From a checkpoint of a small transformer trained on Wikipedia: biases on query, key and value.
MLP neurons of a small language model. Each row is named by its layer, matrix (up: input weights; down: output weights) and neuron, and shows model dimensions 64-159. Each number is 200 + 20 x the weight over its row's rms, rounded and kept within 0 to 999.
After each neuron's rows, "fires before" lists the tokens most often just after its 100 highest values on Wikipedia text that the model never trained on; "fires on" lists the tokens most often at its 100 highest values on Wikipedia text that the model never trained on. A number after a token or word is its count.

L3.up357,208,201,177,171,223,223,180,198,205,201,217,207,238,148,188,219,192,205,180,211,215,201,218,194,148,201,175,176,237,195,234,175,182,215,187,166,215,233,216,213,204,197,212,225,192,209,162,167,221,199,199,212,187,198,195,192,226,175,204,178,180,197,219,181,185,187,221,184,183,202,214,194,218,201,182,191,191,227,185,212,171,205,199,237,197,173,193,205,193,164,198,210,179,202,202,217
L3.down357,198,194,203,202,228,208,191,182,213,181,235,210,206,176,142,185,218,211,205,190,233,167,220,224,165,180,179,201,199,176,189,197,173,208,225,204,238,187,197,181,217,220,194,234,209,178,227,194,187,215,169,212,210,180,173,214,235,181,195,192,186,211,211,185,246,220,194,173,199,230,195,226,192,205,186,177,201,257,199,209,186,212,214,235,202,175,205,197,221,198,225,229,212,193,219,212
fires before: "ord" 38, "om" 11, "ess" 8, "ount" 6, "og" 6
fires on: " rec" 63, " acc" 35

L7.up316,219,213,191,175,229,224,181,171,226,211,221,170,214,185,171,225,182,202,256,226,196,181,160,186,180,187,194,172,216,208,209,208,204,196,193,215,195,198,202,190,196,201,182,186,247,178,163,240,193,185,181,221,239,223,191,211,229,197,168,158,220,187,212,187,174,222,210,217,138,200,219,163,186,210,199,154,187,191,183,182,202,221,203,192,206,192,192,189,217,207,208,199,196,202,166,210
L7.down316,205,229,195,192,203,226,219,205,206,207,193,152,216,194,191,215,214,202,205,231,165,203,218,229,162,183,180,212,175,200,208,200,180,227,201,186,194,208,219,199,170,171,183,249,154,206,196,200,217,193,211,204,207,198,181,192,244,187,209,198,195,219,203,209,215,207,215,207,226,210,233,204,188,211,216,163,179,247,221,201,197,154,196,239,201,235,180,178,180,213,196,183,192,193,185,230
fires before: "ess" 17, "am" 11, "ing" 9, "es" 8, "ad" 4, "ince" 4
fires on: "n" 19, "f" 14, "o" 13, "gr" 13, "c" 12, "v" 12

L3.up346,179,183,196,237,189,192,227,226,217,191,169,209,211,206,217,212,220,205,241,209,206,226,219,169,221,152,224,212,186,192,235,178,215,212,211,210,179,188,200,158,205,219,177,173,219,201,203,193,235,152,204,201,204,175,201,217,199,192,203,211,187,184,191,213,199,228,213,217,224,208,187,200,188,210,201,236,189,215,207,182,166,177,192,218,245,199,226,189,192,217,197,198,194,187,210,190
L3.down346,174,200,174,187,199,242,200,207,214,214,205,176,229,181,198,210,206,182,220,187,195,164,226,204,222,164,181,179,207,209,235,192,200,177,175,175,138,176,213,195,198,185,179,214,220,211,209,191,197,210,227,186,203,183,176,204,197,183,185,204,196,200,209,191,174,226,184,217,167,234,209,203,219,209,197,179,211,263,197,230,192,219,216,221,195,193,227,180,187,189,168,181,200,229,206,171
fires before: " " 43, " B" 4, " M" 4, " A" 4
fires on: " |" 79, "|" 8, "." 7

L11.up310,176,227,186,206,209,219,158,203,218,235,204,205,196,200,186,186,188,192,187,205,215,174,161,180,191,186,195,188,201,217,224,196,179,211,181,221,172,200,224,160,188,205,175,209,182,204,170,188,170,172,242,235,171,211,191,176,238,211,199,219,149,168,203,219,201,187,221,220,187,242,209,189,226,171,186,197,197,224,209,191,206,210,205,239,195,170,209,220,197,183,183,177,219,204,212,220
L11.down310,185,199,176,191,203,177,180,203,207,181,212,167,189,230,187,181,238,218,222,199,195,253,218,200,196,187,180,176,163,200,190,184,185,213,242,207,187,177,215,200,202,190,244,215,163,202,215,201,223,207,190,179,189,202,231,240,194,185,202,227,208,178,200,171,181,197,180,218,230,199,171,228,187,202,184,212,234,173,216,207,214,178,184,236,192,201,202,215,196,228,213,215,219,143,209,240
fires before: "20" 27, "19" 10, "g" 8, "ad" 4, "01" 4
fires on: "–" 38, "20" 29, " le" 23, " al" 4

L9.up343,189,197,184,156,181,223,193,207,207,189,222,203,214,194,213,190,174,197,179,209,190,207,173,214,203,230,232,215,218,189,210,165,207,242,201,225,189,178,195,197,243,191,198,160,186,215,186,208,232,160,220,191,203,167,172,220,211,165,180,202,167,192,186,205,180,208,177,198,195,206,178,224,227,194,178,192,253,195,237,173,185,229,236,190,225,191,207,203,202,199,185,225,150,237,233,261
L9.down343,215,153,196,209,202,195,160,193,248,207,213,178,198,200,182,202,206,215,194,214,180,217,195,146,197,194,202,243,236,191,181,181,195,177,220,204,244,188,210,196,160,205,224,192,255,178,236,202,236,216,149,194,182,212,202,203,192,203,209,210,194,195,190,193,197,197,160,197,204,172,212,225,201,212,205,216,190,204,211,232,217,174,198,229,200,178,184,183,210,209,182,221,203,211,183,221
fires before: "9" 12, "5" 12, "2" 8, "1" 7, "3" 6, "ist" 5
fires on: "9" 20, "6" 17, "8" 14, "er" 8, "iv" 8, "r" 6

L3.up576,172,217,178,220,204,210,190,197,199,199,215,219,200,177,195,216,200,243,171,199,213,190,206,176,178,201,185,214,234,188,216,149,186,180,192,170,198,223,252,175,196,194,182,232,157,199,196,180,197,167,198,218,216,239,219,201,211,207,246,162,185,211,217,199,200,207,193,188,189,212,201,182,214,180,163,187,203,209,202,214,208,197,228,217,215,173,206,197,227,191,166,204,178,202,198,216
L3.down576,191,214,214,217,199,193,182,205,201,180,218,225,206,186,177,205,192,240,185,183,194,208,206,204,178,189,212,203,227,199,209,199,202,197,189,167,207,239,235,189,216,222,198,248,183,195,186,208,142,193,245,242,205,216,198,212,200,198,213,182,183,197,205,221,181,215,204,161,186,191,216,193,211,177,177,199,226,223,212,206,213,187,185,196,243,221,190,214,230,206,184,220,207,195,198,232
fires before: "bum" 24, "ord" 18, "ased" 9, "ong" 6, "p" 4
fires on: " al" 46, " rec" 18, " rele" 12, " acc" 12, " b" 5

L6.up488,206,189,162,179,182,224,201,209,165,195,198,230,200,175,172,199,183,220,169,244,190,181,210,192,206,240,260,211,193,182,188,221,196,250,218,195,202,201,183,211,211,225,210,172,201,241,200,160,196,200,230,203,205,192,200,201,234,183,186,188,208,213,209,204,188,208,226,198,204,203,187,223,251,162,188,203,196,196,233,186,137,189,179,222,207,181,223,193,162,204,217,221,209,208,231,222
L6.down488,212,210,183,203,228,179,189,209,185,199,229,190,230,230,181,214,212,203,198,194,184,183,179,189,212,203,215,171,227,147,194,198,202,158,158,222,189,172,212,180,181,214,186,210,220,215,172,218,225,182,195,196,226,185,232,202,169,205,234,222,234,187,198,211,221,228,178,199,219,198,162,208,211,218,191,186,173,202,187,200,236,178,203,211,181,216,233,184,198,222,191,216,199,203,200,232
fires before: "20" 22, "ation" 11, "19" 9, "gan" 4, "18" 4
fires on: "–" 53, "or" 19, "duc" 11, "iss" 6

L7.up379,204,194,227,186,176,224,188,205,196,201,209,202,209,208,214,221,198,227,213,199,193,207,196,190,189,186,197,214,202,196,239,164,230,207,203,211,187,186,215,227,200,182,213,213,224,182,189,186,221,169,221,200,212,164,183,174,198,203,197,203,179,189,189,239,178,241,157,203,219,229,205,152,210,179,222,192,182,261,159,229,203,200,243,208,194,162,221,201,199,214,180,187,190,177,169,196
L7.down379,185,197,187,165,181,190,179,211,189,208,221,219,183,217,206,174,173,212,209,184,198,223,199,205,223,218,218,223,204,212,186,227,175,200,206,210,221,189,161,187,188,225,175,184,160,207,195,223,218,217,232,190,174,207,200,203,170,213,217,185,222,227,247,173,174,182,205,185,230,209,193,221,179,234,181,182,218,181,194,201,218,182,187,191,179,220,164,213,197,204,206,165,231,216,227,186
fires before: "\n" 24, "m" 10, "," 7, "s" 6, "(" 5, " (" 5
fires on: "ist" 51, "is" 31, "y" 8, "ian" 4

L6.up298,185,198,166,181,179,253,183,228,189,196,180,178,213,207,200,250,172,212,224,214,201,180,179,179,180,197,200,212,223,205,198,214,221,185,213,178,155,182,200,201,231,199,195,200,197,206,216,181,198,172,212,219,229,245,196,171,215,171,201,250,204,215,208,203,196,257,207,228,202,233,213,178,214,199,213,207,203,215,172,164,186,219,199,208,162,187,201,184,213,213,185,202,191,172,217,193
L6.down298,208,226,205,221,184,195,262,228,165,203,193,182,238,180,188,198,203,197,235,197,193,158,205,222,172,195,214,220,167,198,201,162,168,217,189,253,211,221,184,232,215,220,169,209,177,185,214,181,199,209,194,209,197,192,266,211,172,194,222,204,189,201,195,195,176,228,210,173,236,162,213,203,186,203,220,240,195,185,169,229,192,198,169,197,215,192,177,185,187,170,202,209,221,202,202,195
fires before: "==\n\n" 25, "==\n" 22, " ==\n" 10, " " 6
fires on: " " 21, "ation" 9, "hy" 8, "ing" 7, "ion" 5

L10.up505,193,198,187,198,242,224,184,218,268,212,210,213,185,184,188,194,172,195,217,197,200,203,195,197,170,190,208,202,213,185,224,218,251,216,197,207,205,224,246,208,209,195,182,181,154,185,207,173,164,175,165,221,188,202,189,198,204,228,200,192,171,211,185,185,174,206,196,202,179,197,203,131,166,194,187,211,216,218,175,191,224,194,183,218,202,222,187,190,240,172,193,241,201,198,195,219
L10.down505,221,170,228,218,185,194,245,198,207,228,191,200,249,168,176,199,189,203,194,183,205,205,241,218,220,212,195,197,170,173,197,191,210,189,221,170,215,222,213,205,225,213,187,215,184,210,169,193,216,205,169,239,185,213,203,179,229,199,200,224,200,166,197,239,179,158,173,235,186,208,211,199,178,194,239,200,181,211,210,197,210,179,214,231,180,212,218,190,227,157,186,222,226,229,218,216
fires before: "am" 21, "ess" 15, "ect" 10, "act" 6, "it" 5, "es" 5
fires on: "f" 34, "j" 21, "gr" 20, "ab" 7, "ot" 5

L3.up409,179,162,191,163,172,223,220,214,205,196,200,202,229,201,196,197,210,203,208,198,198,169,202,182,213,215,225,175,221,185,246,189,188,223,206,196,217,204,215,222,199,206,230,173,202,202,131,189,215,164,222,207,207,186,207,207,221,154,180,221,197,210,196,213,190,192,217,188,200,201,194,193,226,187,202,202,204,220,232,183,151,232,231,201,198,162,233,211,182,185,206,205,191,225,209,216
L3.down409,205,170,205,209,196,213,235,199,202,175,194,220,190,186,195,201,170,214,215,232,199,189,203,204,164,166,198,218,208,196,214,193,242,207,203,230,192,197,164,181,175,188,178,205,191,183,190,224,214,160,177,194,220,215,181,210,170,219,217,208,215,197,236,219,197,190,156,185,194,202,195,206,223,189,206,193,220,196,201,220,188,191,189,219,199,204,229,166,222,165,250,208,177,195,184,198
fires before: " " 51, " M" 5, " B" 4, " T" 4
fires on: " |" 95

L6.up136,191,193,226,211,169,211,237,172,208,202,191,208,206,168,195,213,195,163,204,229,197,181,190,194,229,217,207,220,194,184,251,217,220,211,197,161,192,226,233,183,201,221,191,179,197,190,205,186,180,214,196,209,171,207,153,211,233,222,242,198,199,201,201,233,188,173,195,194,181,200,180,189,188,168,191,211,224,175,207,175,182,238,230,199,216,184,196,182,177,211,206,219,175,202,215,212
L6.down136,199,222,219,175,246,226,254,178,157,217,208,229,202,193,224,216,182,207,200,220,178,187,220,225,223,197,169,179,195,194,184,163,193,201,185,227,217,211,196,209,191,237,218,216,207,179,203,180,205,209,206,188,211,182,233,206,196,191,188,193,206,182,196,210,234,204,189,208,214,220,185,167,199,210,211,240,195,201,193,207,173,179,191,196,185,220,189,183,167,182,180,206,224,183,204,186
fires before: "fer" 13, "ro" 8, "er" 8, "f" 8, "th" 7, "orn" 7
fires on: "if" 44, "u" 31, "." 8, "in" 6